config.yaml
head_dim: 32
vocab_size: 8192
norm: "rmsnorm"
rope_fraction: 1.0
attn_scale: 0.177
init_std_o: 0.0112
init_std_down: 0.00824
lr_mult_o: 2.0
final_lr_fraction: 0.03
batch_tokens: 32768
dataset: "wikipedia_en"
MLP neurons of a small language model. Each row is named by its layer, matrix (gate and up: input weights) and neuron, and shows model dimensions 96-223. Each number is 50 + 15 x the weight over its row's rms, rounded and kept within 0 to 99. A neuron's up and down rows have the sign that makes its largest values positive.
After each neuron's rows, "fires in" lists the words (lower case) most often at its 100 highest values on Wikipedia text that the model never trained on.

L6.gate562:41 55 63 56 70 62 52 68 82 28 40 36 52 38 50 22 53 47 51 13 33 46 66 38 30 65 58 50 49 64 37 40 30 39 34 59 69 31 54 23 49 26 48 48 64 36 18 51 51 62 39 79 47 65 26 55 46 54 82 40 50 17 67 52 62 47 70 47 43 59 44 58 58 69 45 43 56 69 49 33 46 43 42 48 57 64 68 71 41 87 56 72 37 72 89 62 58 51 50 58 40 22 42 18 25 48 46 60 41 57 69 73 60 48 49 84 63 66 46 41 65 53 33 24 71 55 63 31
L6.up562:48 40 63 47 47 64 30 58 32 39 42 46 37 70 29 47 38 59 53 29 28 31 49 69 44 73 32 52 47 62 21 34 55 69 40 84 44 32 49 46 60 66 47 46 67 56 20 53 58 41 51 57 07 30 20 58 51 37 48 39 77 44 42 69 91 57 42 63 60 50 47 28 26 63 56 42 70 46 43 42 37 66 49 79 51 59 46 39 41 52 56 50 47 58 59 49 53 57 59 22 35 31 32 46 50 37 36 59 48 56 35 52 88 31 63 44 42 74 53 56 51 52 53 33 27 64 38 36
fires in: "of", "had", "has", "in", "having"

L7.gate227:25 20 53 38 56 48 32 54 52 63 48 67 43 74 99 47 61 57 51 84 39 44 35 44 55 58 49 33 53 26 16 33 73 54 56 45 53 32 68 52 28 73 72 60 65 35 51 46 35 43 67 49 55 48 57 59 49 37 63 41 62 34 27 34 43 54 55 39 16 57 67 37 33 67 45 44 70 48 79 72 35 53 55 66 34 58 70 38 35 66 55 52 15 27 25 40 41 21 35 57 23 64 33 59 58 47 73 29 46 35 63 35 33 51 28 32 37 61 53 56 83 50 36 39 55 18 35 55
L7.up227:77 62 73 76 60 29 63 44 51 27 45 54 10 85 85 53 70 77 77 46 55 58 40 46 79 75 31 30 39 58 35 39 45 67 54 60 45 52 44 54 35 64 41 38 49 55 42 62 31 43 53 56 55 49 53 39 40 83 36 51 23 48 44 49 68 55 38 39 47 53 57 47 40 55 44 42 45 49 43 64 63 32 48 31 67 24 86 71 70 49 52 63 79 02 87 64 28 50 50 51 62 85 40 63 47 24 61 64 63 37 44 55 57 29 55 57 47 52 24 72 36 67 45 64 57 56 34 24
fires in: "an", "another"

L9.gate138:49 69 57 69 27 72 67 26 67 40 68 52 61 53 30 65 43 46 51 66 58 28 22 50 47 70 46 30 29 46 66 58 45 51 56 30 67 46 41 78 99 56 49 64 36 45 47 38 50 56 66 44 62 66 56 65 40 51 39 63 40 41 49 59 22 51 44 45 50 36 44 55 55 64 42 49 61 12 25 31 92 83 42 53 16 32 49 43 34 62 44 62 36 31 60 50 54 44 50 36 69 36 40 35 72 41 27 81 57 56 33 46 48 48 51 58 52 40 46 77 47 44 42 40 25 83 49 51
L9.up138:40 43 22 78 24 28 49 64 30 38 60 35 63 49 75 51 38 22 56 37 60 52 75 28 34 28 43 44 88 39 34 55 49 71 56 47 50 31 56 47 28 59 54 50 55 50 59 29 70 46 19 63 43 31 49 58 32 27 28 79 51 27 40 55 48 46 47 45 61 36 42 57 35 48 45 83 51 60 36 26 51 51 62 70 33 45 39 51 76 21 47 52 74 28 28 69 75 25 34 43 48 52 62 45 57 51 50 69 38 48 40 38 55 52 36 53 49 49 47 46 55 44 54 72 32 41 43 41
fires in: "with", "of", "to", "joined", "from"

L7.gate323:48 13 45 42 20 75 43 58 37 36 68 17 55 63 57 31 47 47 31 34 56 59 35 63 39 62 68 53 48 29 43 18 58 71 93 33 51 42 34 13 15 41 49 49 47 41 44 32 36 25 38 50 43 35 69 38 51 45 63 66 76 65 58 59 34 68 49 34 53 51 66 73 80 66 57 25 38 49 32 29 50 31 55 50 49 66 34 49 62 61 35 43 33 93 55 58 31 69 39 52 60 45 57 40 62 40 42 23 20 45 56 59 51 60 60 42 66 55 61 58 51 69 32 53 69 64 34 45
L7.up323:44 59 48 84 70 79 33 46 34 58 66 42 70 68 40 55 49 59 59 52 29 29 54 47 34 74 42 43 47 58 55 36 64 32 30 33 62 26 56 27 57 36 60 54 37 31 36 64 76 43 34 37 37 55 50 52 44 56 40 61 58 70 69 61 76 35 17 39 57 13 23 54 45 75 56 28 55 41 64 41 63 21 54 65 27 22 46 49 76 33 43 38 40 34 72 78 47 58 65 35 71 57 38 49 58 58 18 58 45 23 59 61 64 49 46 80 48 49 50 54 53 39 38 51 41 55 57 42
fires in: "to", "and"

L8.gate496:52 47 66 56 49 71 28 68 64 36 54 65 54 64 71 55 50 44 62 47 44 59 55 56 42 89 43 63 31 30 47 20 62 80 32 45 44 12 46 52 49 60 57 59 36 29 47 35 43 54 50 57 59 51 36 64 44 50 39 63 68 48 67 54 73 58 37 23 33 41 62 44 15 56 35 49 47 66 45 61 79 48 55 52 70 65 44 67 64 47 42 44 51 60 47 38 49 53 51 46 50 66 29 56 67 64 48 35 22 49 51 25 21 50 66 30 28 45 49 31 94 48 12 29 58 37 50 36
L8.up496:51 33 36 45 47 99 41 55 39 39 22 52 57 63 62 58 46 34 50 38 53 30 44 31 22 32 50 75 59 34 57 61 63 55 31 48 61 43 47 33 68 49 31 53 58 32 63 64 43 43 51 45 32 42 50 55 62 64 67 67 54 45 60 55 62 87 15 34 41 39 56 37 60 62 36 45 38 56 65 34 74 68 64 57 33 33 43 62 48 35 55 43 34 62 48 68 21 64 48 70 30 42 30 44 40 43 60 53 17 38 52 39 86 38 81 45 33 56 55 74 38 76 57 21 74 55 65 39
fires in: "to", "in", "tool"

L7.gate339:74 57 37 62 30 56 46 66 53 61 30 45 65 32 49 31 60 58 57 47 59 53 38 31 59 48 62 58 66 64 26 57 48 30 49 50 35 57 45 25 49 54 56 36 52 79 06 27 70 70 64 55 80 65 30 95 34 70 61 41 65 36 57 26 54 40 49 79 60 56 25 33 45 59 75 41 43 73 41 38 47 24 34 22 56 77 63 33 34 59 45 45 76 48 52 41 54 59 35 26 74 25 78 31 40 84 68 54 43 56 68 43 55 60 56 53 80 73 60 38 49 52 36 57 31 64 66 52
L7.up339:28 50 38 64 44 58 25 71 34 74 34 35 65 37 62 33 43 53 62 72 29 56 58 32 34 45 48 55 55 49 54 49 23 42 69 62 46 34 49 48 63 41 84 44 49 26 59 52 30 55 68 62 69 69 59 55 41 52 47 31 63 61 50 59 66 47 27 54 32 71 57 33 68 67 81 66 66 35 50 30 48 42 65 54 79 47 12 39 50 42 41 56 43 40 56 47 43 31 77 41 38 35 22 52 53 21 62 55 65 23 49 36 64 65 55 39 58 09 34 65 54 71 74 23 54 64 45 67
fires in: "as", "first", "second"

L8.gate662:63 44 38 47 46 56 57 46 48 54 04 52 65 49 45 55 43 26 50 64 43 82 52 28 52 74 16 55 62 49 52 46 79 67 54 44 47 36 48 54 69 76 71 29 86 49 76 44 51 73 56 50 60 55 44 31 41 52 58 63 46 61 38 72 27 57 49 41 59 56 51 61 34 58 64 37 29 48 60 37 73 23 42 52 70 49 23 32 59 56 25 28 30 54 56 58 44 50 25 55 46 68 40 29 57 58 62 52 39 30 65 79 55 51 47 28 65 56 36 50 47 11 50 67 21 55 47 39
L8.up662:50 32 76 23 55 85 60 57 64 60 65 23 65 55 82 47 54 64 42 55 45 38 56 70 53 34 71 72 43 46 33 39 56 38 53 83 36 66 66 64 58 81 48 52 52 41 64 61 68 39 43 31 63 51 57 49 57 32 59 30 44 26 75 65 53 54 48 40 40 53 66 17 81 48 30 49 50 35 38 49 60 66 33 57 69 21 61 50 47 36 31 40 57 37 31 70 53 60 35 51 40 44 55 31 20 57 66 26 53 47 57 94 53 31 73 51 27 65 49 49 32 65 68 47 37 76 52 31
fires in: "of", "from", "not", "between"

L7.gate431:48 65 71 36 35 65 28 29 20 73 61 23 71 38 78 82 29 47 63 44 45 56 61 54 43 41 60 30 48 61 81 46 41 51 59 66 78 43 36 16 39 59 75 29 57 37 34 55 59 69 41 54 45 48 47 42 38 64 52 71 63 67 47 28 61 75 48 51 51 41 68 49 59 63 40 33 60 56 40 52 23 67 42 46 17 66 70 59 79 53 43 52 67 46 49 65 67 67 66 68 69 51 62 42 44 58 45 54 57 51 54 56 39 41 14 45 85 42 18 28 46 61 35 34 48 57 36 74
L7.up431:41 26 49 15 52 33 38 65 62 46 43 36 50 66 62 67 63 43 68 62 30 48 65 73 61 54 44 56 33 12 61 59 46 71 36 49 70 31 61 29 51 60 64 35 34 54 62 52 50 49 59 43 72 66 88 21 64 48 54 49 36 55 33 39 33 45 36 52 51 23 32 35 99 61 51 79 75 70 70 45 42 20 43 54 38 27 56 46 77 30 48 77 55 37 60 81 64 54 53 44 62 21 47 43 58 59 61 42 41 52 49 48 41 53 36 58 45 15 55 26 68 57 50 39 63 48 51 51
fires in: "for", "provide", "due", "offered", "provides"

L9.gate97:65 53 49 55 33 74 56 35 52 45 48 68 27 37 75 43 17 29 45 31 63 71 35 44 22 53 50 47 45 66 44 56 38 55 54 54 37 50 73 43 57 29 40 56 56 16 43 56 39 31 39 70 59 52 31 40 43 36 30 32 43 53 55 46 60 55 71 52 59 87 26 46 59 45 49 75 69 39 43 29 50 64 69 76 69 47 73 39 49 48 51 56 42 70 73 47 48 43 36 42 73 66 42 38 55 58 64 59 76 51 32 20 42 35 61 94 35 20 75 61 54 58 53 33 53 59 54 34
L9.up97:31 31 70 51 55 52 72 66 58 46 53 62 73 34 44 53 58 55 44 32 72 45 35 49 35 63 48 38 60 42 49 64 55 68 28 59 52 36 81 60 70 39 31 71 28 36 43 26 39 26 29 42 49 40 54 64 65 44 26 42 87 58 44 71 43 44 64 62 42 64 38 28 62 53 35 45 43 37 37 51 33 42 42 50 39 33 48 44 46 38 47 35 57 46 86 46 49 32 47 54 48 69 38 65 41 68 62 58 53 51 36 39 60 01 78 50 46 47 56 49 54 35 29 71 57 78 53 41
fires in: "he", "was", "to"

L9.gate570:46 16 73 44 29 65 36 68 29 58 54 59 19 47 62 65 31 48 44 60 70 22 50 50 48 40 38 50 57 64 60 22 43 63 62 50 48 39 67 52 63 34 57 34 45 47 52 66 43 61 81 31 66 20 48 47 54 31 57 37 34 68 52 64 17 76 35 44 50 29 49 65 60 76 50 39 54 84 35 35 43 47 75 37 63 65 70 39 33 39 34 33 65 71 64 50 44 52 61 31 44 74 60 39 57 60 49 68 28 51 41 45 22 65 41 64 27 41 59 57 41 63 49 56 46 23 86 58
L9.up570:58 43 28 53 41 47 50 47 65 64 61 31 50 46 69 41 44 63 64 63 62 26 54 49 49 31 66 53 55 44 25 54 19 53 40 45 52 40 68 16 61 61 30 57 51 33 57 57 29 53 53 78 51 46 34 48 61 22 59 68 36 36 68 34 73 73 28 50 42 26 52 31 72 36 41 23 46 53 55 39 40 56 61 72 50 63 58 39 55 45 60 73 63 66 39 33 43 64 29 55 48 40 34 41 56 48 46 31 18 47 49 39 34 56 18 52 64 40 34 56 52 39 45 52 47 38 26 49
fires in: "on", "in"

L8.gate627:37 53 40 28 49 71 31 46 41 49 48 69 52 68 34 57 40 68 52 37 55 46 27 74 29 56 54 46 36 42 57 52 56 27 53 46 42 44 35 49 50 71 58 37 51 26 45 16 78 39 59 47 74 50 28 39 64 31 41 53 52 53 42 36 59 23 66 43 29 46 63 64 54 54 55 49 46 66 63 80 59 55 43 84 54 52 50 52 28 69 51 56 28 39 64 65 68 20 28 58 59 40 21 89 61 73 56 50 66 39 49 61 65 66 55 35 55 67 48 64 49 45 55 46 54 54 49 61
L8.up627:58 21 43 57 46 54 50 71 54 48 66 46 59 55 37 46 52 43 39 60 35 63 53 54 84 62 44 60 60 41 52 49 58 68 21 48 69 50 56 61 77 60 71 54 57 68 70 42 71 42 44 86 80 36 25 32 40 62 54 69 87 22 56 67 52 38 21 35 49 53 53 52 51 80 53 31 35 49 58 48 72 25 71 35 37 39 27 42 35 40 18 62 54 53 65 84 44 52 67 50 51 46 70 59 47 32 80 42 41 71 75 44 64 52 51 48 44 52 72 55 67 45 37 43 42 63 66 42
fires in: "and", "to", "they", "from", "or", "century"

L10.gate523:65 66 35 70 32 43 68 41 55 39 64 73 66 53 72 52 48 47 56 54 38 63 52 37 61 76 53 57 52 43 67 69 71 93 53 74 54 49 53 34 60 66 22 48 42 61 51 54 46 58 57 39 14 54 48 44 55 18 49 58 39 44 46 64 72 79 45 38 53 33 52 69 63 75 39 54 41 80 56 39 58 40 58 45 39 44 55 52 51 32 41 25 71 25 55 56 38 49 60 41 17 46 66 53 51 54 46 63 41 58 33 74 51 55 64 45 34 35 76 41 48 38 65 52 76 47 83 51
L10.up523:27 51 31 22 42 39 82 81 49 50 72 69 59 51 56 54 48 63 57 60 42 43 51 65 40 31 33 54 30 35 54 54 21 48 26 66 48 59 35 67 73 33 55 38 60 21 39 51 62 49 33 52 58 44 56 46 52 19 82 53 59 63 74 56 50 42 93 41 46 43 50 79 85 82 36 34 36 43 72 20 72 60 44 53 52 66 68 28 60 86 29 34 73 49 25 45 34 58 48 40 51 51 58 35 50 42 64 22 29 47 38 63 57 45 53 72 31 42 41 37 57 18 60 51 78 59 43 61
fires in: "in", "of", "on"

L7.gate701:41 47 55 53 37 27 69 61 42 32 74 55 35 57 73 40 40 73 35 68 58 34 53 48 59 34 65 56 57 53 64 44 42 28 44 45 56 62 46 44 39 36 39 63 52 41 37 67 70 40 33 26 29 46 50 13 20 65 64 59 42 51 52 56 30 32 67 17 62 26 42 39 42 41 24 49 57 42 43 60 54 45 28 21 30 28 61 78 50 54 41 65 74 26 53 33 49 40 17 79 42 58 50 47 53 39 39 53 60 41 45 58 57 48 33 49 65 56 48 13 34 59 64 60 55 49 66 63
L7.up701:57 56 52 31 36 23 38 51 59 25 50 44 55 44 68 51 53 47 30 45 57 19 32 57 55 65 57 68 13 46 31 50 52 49 53 48 20 66 28 10 66 49 84 48 63 49 68 38 52 82 42 28 60 52 67 36 48 33 41 47 39 30 54 30 90 65 76 48 80 41 40 67 35 41 54 73 83 61 42 54 59 29 69 63 24 38 72 42 57 49 53 39 59 36 58 80 43 45 38 37 42 43 46 55 36 37 32 38 32 50 38 43 50 54 60 52 63 95 43 70 43 38 24 46 54 58 59 42
fires in: "for", "of"

L8.gate150:77 70 42 42 61 58 47 45 52 40 53 51 46 64 37 38 51 65 53 28 34 31 49 01 47 37 84 50 51 64 48 64 49 62 47 48 34 58 28 44 38 61 40 44 35 50 77 56 62 48 60 68 27 50 63 63 50 56 67 45 18 51 64 58 59 52 48 37 76 83 67 69 48 46 64 38 55 67 37 55 63 44 22 73 70 46 52 57 62 41 59 52 29 48 70 53 89 68 45 51 70 48 50 58 64 44 39 41 39 25 41 58 55 50 62 29 43 32 41 91 31 40 56 58 53 79 45 63
L8.up150:46 58 41 38 37 56 62 62 28 45 54 39 30 73 29 47 37 86 80 32 65 30 38 46 49 31 42 43 45 45 45 20 51 44 51 58 55 39 33 59 73 38 41 63 35 38 48 49 54 54 29 66 54 54 57 58 56 50 59 62 51 51 47 75 72 35 59 40 65 68 48 65 59 67 47 36 51 36 64 35 57 43 40 70 60 43 77 39 49 40 30 32 59 43 37 15 60 35 73 93 81 44 54 33 55 46 34 32 67 41 49 33 59 48 48 48 36 51 42 95 79 37 22 66 46 42 51 58
fires in: "be", "been", "to", "of", "by"

L6.gate22:54 60 59 62 55 58 60 43 52 53 27 41 32 50 59 41 46 71 22 48 06 44 67 48 39 39 51 40 29 58 11 58 20 43 50 55 54 34 40 53 50 20 39 16 31 59 64 32 53 52 51 38 39 43 76 59 50 69 65 44 41 51 29 53 62 48 66 48 34 21 65 52 38 54 43 31 63 57 42 76 41 41 35 44 29 55 65 44 50 64 34 72 53 37 42 66 61 00 25 39 58 58 25 67 56 44 57 37 46 43 42 51 77 20 72 36 53 44 56 21 56 57 61 57 68 67 46 49
L6.up22:50 51 43 48 49 65 08 46 51 48 38 59 37 59 88 61 63 69 44 54 41 63 33 35 38 76 44 35 21 44 47 62 33 12 38 54 29 37 70 52 55 45 74 41 59 44 62 38 42 48 31 41 48 34 67 62 48 58 49 33 36 43 34 48 60 69 43 60 76 41 53 68 31 39 55 17 41 54 66 34 45 19 48 65 38 35 29 47 38 26 55 33 63 44 39 57 40 35 47 57 42 57 29 39 60 46 49 71 39 65 66 71 48 43 67 13 42 42 59 40 65 83 56 49 38 48 66 44
fires in: "under", "of", "two", "by", "four"

L11.gate171:35 17 54 54 79 50 28 34 55 64 41 56 58 29 66 33 36 41 59 43 61 73 51 33 53 44 34 53 33 58 72 68 62 61 50 60 36 33 48 50 57 47 83 64 68 52 48 45 65 39 50 57 18 61 47 42 45 54 51 53 28 72 83 60 39 45 62 62 66 70 45 64 34 58 50 18 55 33 42 39 49 14 58 55 72 64 55 69 23 43 43 26 75 57 52 38 58 30 53 53 58 59 20 62 37 72 65 43 19 74 37 44 58 53 61 31 76 62 56 56 81 36 58 59 23 48 46 56
L11.up171:38 77 46 50 66 60 37 51 53 53 63 54 65 47 64 53 18 28 29 59 35 59 56 77 61 66 51 71 37 62 53 44 51 60 16 65 60 71 71 48 61 38 50 57 39 41 58 43 29 67 44 34 62 51 44 54 42 75 51 46 40 32 68 76 68 49 35 25 23 47 55 43 50 68 46 51 64 45 49 45 69 51 29 71 54 41 32 77 61 82 40 57 49 59 59 68 10 44 39 51 46 65 36 45 59 58 46 55 59 38 51 26 64 42 51 23 52 48 31 19 39 40 31 61 65 54 49 36
fires in: "to", "of"

L2.gate194:71 68 45 51 56 50 50 65 81 23 31 64 55 78 40 36 35 64 46 39 58 34 60 36 52 36 34 77 69 47 38 54 48 46 40 58 31 47 33 23 20 55 45 52 57 57 63 51 68 75 58 64 55 58 61 51 23 58 66 57 74 31 41 76 83 25 13 59 60 73 78 35 60 58 44 60 41 71 41 77 24 39 29 51 68 39 47 44 40 37 40 65 61 55 46 52 47 54 45 35 48 35 24 37 51 30 42 49 68 34 27 54 84 44 38 38 63 14 53 31 37 62 49 13 46 35 51 55
L2.up194:73 25 48 44 41 61 47 52 46 61 31 38 46 66 52 13 43 32 50 48 41 48 30 57 55 60 63 39 55 60 33 50 47 57 71 38 48 37 44 50 19 37 66 59 79 46 73 41 55 47 87 69 56 72 33 62 47 29 48 57 73 55 60 74 65 37 29 49 58 37 74 40 37 44 55 58 37 69 39 32 32 35 69 55 51 30 24 53 61 30 62 63 62 66 67 36 48 62 60 43 34 55 64 39 43 40 66 62 51 35 49 44 84 15 52 57 35 33 27 40 66 48 64 54 38 17 51 72
fires in: "0", "first"

L7.gate361:51 47 67 16 72 65 38 83 47 49 39 50 58 49 61 64 54 61 53 32 60 85 40 30 49 71 47 46 63 37 58 68 30 54 60 79 62 71 60 25 35 17 34 63 31 54 33 56 59 45 44 48 48 66 17 44 56 68 51 63 59 67 58 54 68 30 65 37 37 25 17 64 61 26 75 57 52 49 40 39 25 45 47 57 68 30 67 67 57 61 63 57 22 61 34 75 63 23 68 49 51 42 62 38 50 88 47 40 33 34 23 53 66 45 31 46 31 51 86 34 48 62 67 44 36 45 46 44
L7.up361:40 24 82 58 69 36 58 66 45 52 64 45 11 58 64 49 56 34 83 34 49 49 60 26 57 31 62 31 59 67 43 36 55 49 65 59 69 43 43 48 66 23 46 56 52 46 54 45 50 58 56 44 31 68 44 48 55 65 41 31 50 69 87 51 77 48 64 65 85 50 54 55 47 44 69 40 34 44 23 41 56 36 59 21 68 62 51 43 35 51 56 39 34 30 45 37 56 16 41 45 63 30 62 31 41 55 26 63 62 49 44 53 55 29 54 31 70 51 55 81 40 51 40 62 72 49 43 28
fires in: "had", "were", "was"

L7.gate566:55 79 47 39 23 43 40 49 41 34 79 57 56 55 38 42 42 51 46 44 73 40 33 51 28 51 28 58 58 57 70 30 33 43 44 50 66 39 35 19 44 50 54 66 28 70 34 34 40 38 33 59 53 68 68 28 47 51 45 49 46 58 34 53 39 64 64 31 43 49 35 34 41 45 40 28 44 59 65 51 51 48 53 51 48 45 59 54 60 36 43 66 47 58 78 47 83 45 51 39 50 36 46 41 72 63 49 47 25 59 52 25 19 42 71 35 56 56 57 37 48 50 45 58 50 61 43 23
L7.up566:55 42 47 49 77 47 53 66 57 44 53 35 50 35 67 57 32 39 61 55 51 64 90 55 43 57 52 45 34 54 50 57 17 54 47 48 63 75 42 67 49 44 54 43 61 66 59 51 68 31 34 40 68 47 54 55 50 50 81 39 87 44 73 38 63 57 44 53 52 35 18 60 37 39 35 68 27 62 32 31 57 50 22 37 64 67 62 46 51 40 30 32 25 37 52 47 52 56 60 49 57 46 36 21 41 71 77 58 71 33 41 24 61 45 28 44 39 46 34 65 65 47 57 37 61 33 63 57
fires in: "was", "being", "is", "were", "are"

L6.gate70:47 62 55 55 59 31 40 55 43 56 59 71 39 48 67 67 45 69 63 34 44 51 43 35 43 57 45 46 17 75 49 34 66 63 51 26 46 35 73 46 64 79 28 33 51 67 67 61 91 30 41 41 43 57 68 20 44 46 73 25 30 47 28 51 49 33 42 56 61 46 46 18 42 41 43 52 50 35 39 50 43 59 45 60 39 41 56 63 25 69 38 51 34 55 62 42 72 41 80 60 40 65 41 30 56 51 42 04 73 67 73 81 74 49 68 38 42 76 50 55 31 62 68 30 64 65 27 36
L6.up70:31 28 70 70 51 35 63 48 48 56 31 57 28 67 39 39 76 74 58 68 60 55 28 29 49 42 49 56 60 97 47 63 77 29 50 67 49 32 45 29 50 63 57 56 44 62 90 47 35 45 45 34 42 46 19 47 41 20 71 25 50 31 66 42 51 70 29 55 39 61 61 62 74 50 53 65 65 51 55 58 54 41 51 67 51 33 34 35 40 45 56 53 69 27 64 69 54 46 50 48 62 46 67 40 43 36 39 65 57 34 59 39 44 43 58 42 46 57 57 76 46 68 49 54 54 41 31 41
fires in: "of", "more", "any", "average", "estimated", "listed"

L8.gate108:62 40 50 49 28 73 64 33 52 48 67 53 41 45 65 51 37 28 49 60 43 51 13 44 44 38 33 71 47 68 57 65 60 19 34 51 32 20 69 33 74 35 64 44 27 17 26 52 63 53 21 68 51 73 37 42 39 54 41 66 46 40 52 46 47 42 61 34 47 42 66 62 51 71 48 42 38 71 49 52 61 52 58 46 63 19 77 59 38 46 51 86 32 37 60 61 53 49 54 45 52 46 35 52 51 58 53 38 32 55 42 51 52 53 61 62 44 49 45 58 50 36 65 29 43 52 60 42
L8.up108:32 44 45 47 50 37 37 53 58 42 54 64 38 46 64 57 76 25 23 19 47 62 28 35 52 57 36 41 58 33 54 62 61 52 43 57 84 16 52 41 58 46 63 36 70 13 36 28 52 66 54 44 51 36 45 52 34 38 40 58 58 47 62 63 40 55 51 48 60 61 47 36 53 41 49 64 50 55 51 69 59 34 60 56 34 48 53 39 52 30 22 56 25 39 84 58 78 39 36 44 41 45 43 82 51 67 39 14 63 38 37 76 62 47 63 40 62 83 36 66 41 63 65 51 47 62 78 47
fires in: "she", "who", "he", "from", "to", "has"

L8.gate82:59 34 47 48 37 56 56 15 60 46 41 56 59 54 41 47 52 49 62 61 38 54 38 39 58 45 29 35 66 24 66 62 39 64 36 42 59 33 60 48 52 39 61 56 56 46 79 75 46 37 61 65 64 45 54 53 74 33 90 70 44 25 49 43 72 58 36 42 73 29 63 62 31 27 28 48 48 45 40 64 54 30 26 23 56 22 57 45 72 41 38 36 45 68 64 48 53 45 43 71 33 43 54 89 72 24 59 57 25 65 35 55 47 46 47 24 73 33 67 21 61 46 56 53 59 33 60 51
L8.up82:54 54 61 48 45 55 78 56 33 56 82 41 52 38 65 43 54 44 59 45 46 43 51 78 27 65 70 41 39 45 62 29 55 66 60 76 49 49 45 71 57 44 46 44 29 54 52 42 73 43 42 42 34 66 52 34 44 99 74 39 81 58 54 85 27 44 69 62 26 44 51 44 26 43 47 38 69 22 27 56 41 46 55 47 50 55 82 43 53 63 24 44 65 62 54 43 42 69 53 34 59 40 30 69 56 25 54 62 47 69 59 63 58 68 42 30 63 62 45 42 56 54 41 06 77 42 54 19
fires in: "in"

L6.gate51:48 58 71 61 40 74 43 45 43 40 83 44 14 36 50 42 32 39 40 25 45 40 61 65 29 52 51 24 60 20 58 67 73 69 42 59 40 39 51 34 72 88 62 14 30 48 35 69 53 47 38 74 56 41 54 83 56 51 59 56 46 47 56 22 63 71 52 36 39 81 73 37 70 63 52 32 47 33 55 63 46 66 58 41 69 64 30 54 44 42 54 56 72 42 45 45 73 51 69 53 76 27 50 52 51 53 56 37 62 65 81 58 73 54 43 15 49 62 29 42 86 58 28 68 23 72 45 58
L6.up51:50 44 43 57 58 61 59 52 34 38 66 40 45 36 37 59 49 30 63 65 59 60 76 21 51 42 62 47 39 50 66 50 38 63 46 50 47 45 42 60 52 55 51 45 41 41 47 52 73 60 27 52 74 52 47 64 71 44 25 57 45 43 39 68 56 35 26 77 37 62 35 30 67 69 56 43 51 36 48 33 67 48 66 50 58 37 49 55 70 31 63 63 55 32 75 44 56 59 65 62 25 63 47 36 75 65 63 62 63 52 42 44 47 36 55 34 21 30 59 52 40 57 43 65 59 41 35 62
fires in: "as", "by", "a"

L6.gate205:21 70 54 61 80 52 25 40 83 44 47 73 25 49 80 43 41 69 42 87 43 58 43 41 52 70 21 28 21 43 60 27 34 26 54 55 56 23 52 59 60 28 39 70 24 52 58 30 46 70 58 54 57 46 47 48 33 50 58 49 45 49 42 55 78 65 25 37 33 77 56 51 68 71 67 50 37 53 49 28 24 40 32 76 43 58 73 62 44 62 52 58 49 59 73 60 22 53 55 57 53 45 70 68 57 43 52 18 37 42 53 26 13 30 71 46 38 60 27 46 47 41 48 71 31 54 50 50
L6.up205:27 63 69 76 67 70 38 39 71 50 49 42 46 51 64 35 67 80 44 71 45 53 44 41 74 41 13 56 67 44 37 46 64 30 17 28 48 42 58 69 63 17 56 59 47 58 33 40 51 61 52 34 86 44 66 23 60 32 45 54 35 63 44 55 35 37 16 69 22 63 74 46 37 62 43 50 67 45 72 51 52 61 50 44 39 50 61 45 10 53 44 40 52 63 61 36 30 42 45 56 35 74 62 35 67 39 78 29 30 45 71 40 47 33 55 38 47 46 48 64 64 54 73 66 68 42 64 61
fires in: "an"

L10.gate281:63 35 52 31 25 47 57 41 50 30 48 54 38 49 53 38 39 43 39 37 51 30 58 34 44 69 46 32 62 29 14 37 43 50 72 72 45 58 39 54 30 33 56 61 45 24 69 71 46 54 77 74 39 37 29 39 67 32 49 41 30 62 59 44 37 43 54 31 42 52 56 84 58 71 33 51 59 75 44 51 46 46 71 65 57 53 26 53 53 37 47 64 60 59 55 29 42 38 88 37 36 24 68 30 44 62 58 33 20 44 53 48 69 34 19 38 34 55 41 40 69 72 59 47 65 31 86 45
L10.up281:52 60 52 63 59 66 57 37 62 48 59 62 62 43 65 48 59 34 59 52 38 55 30 74 80 55 61 61 21 50 32 63 37 28 48 47 53 43 47 31 57 44 36 61 39 28 47 61 48 52 54 40 36 47 44 32 40 45 54 47 32 54 50 62 75 28 57 34 28 71 12 57 85 63 57 57 54 40 48 42 68 55 41 44 29 41 52 40 50 74 60 50 64 72 55 40 56 42 53 66 14 47 60 21 50 43 48 44 75 40 71 48 55 51 42 46 39 62 76 69 65 49 39 42 43 13 48 27
fires in: "an", "for", "in"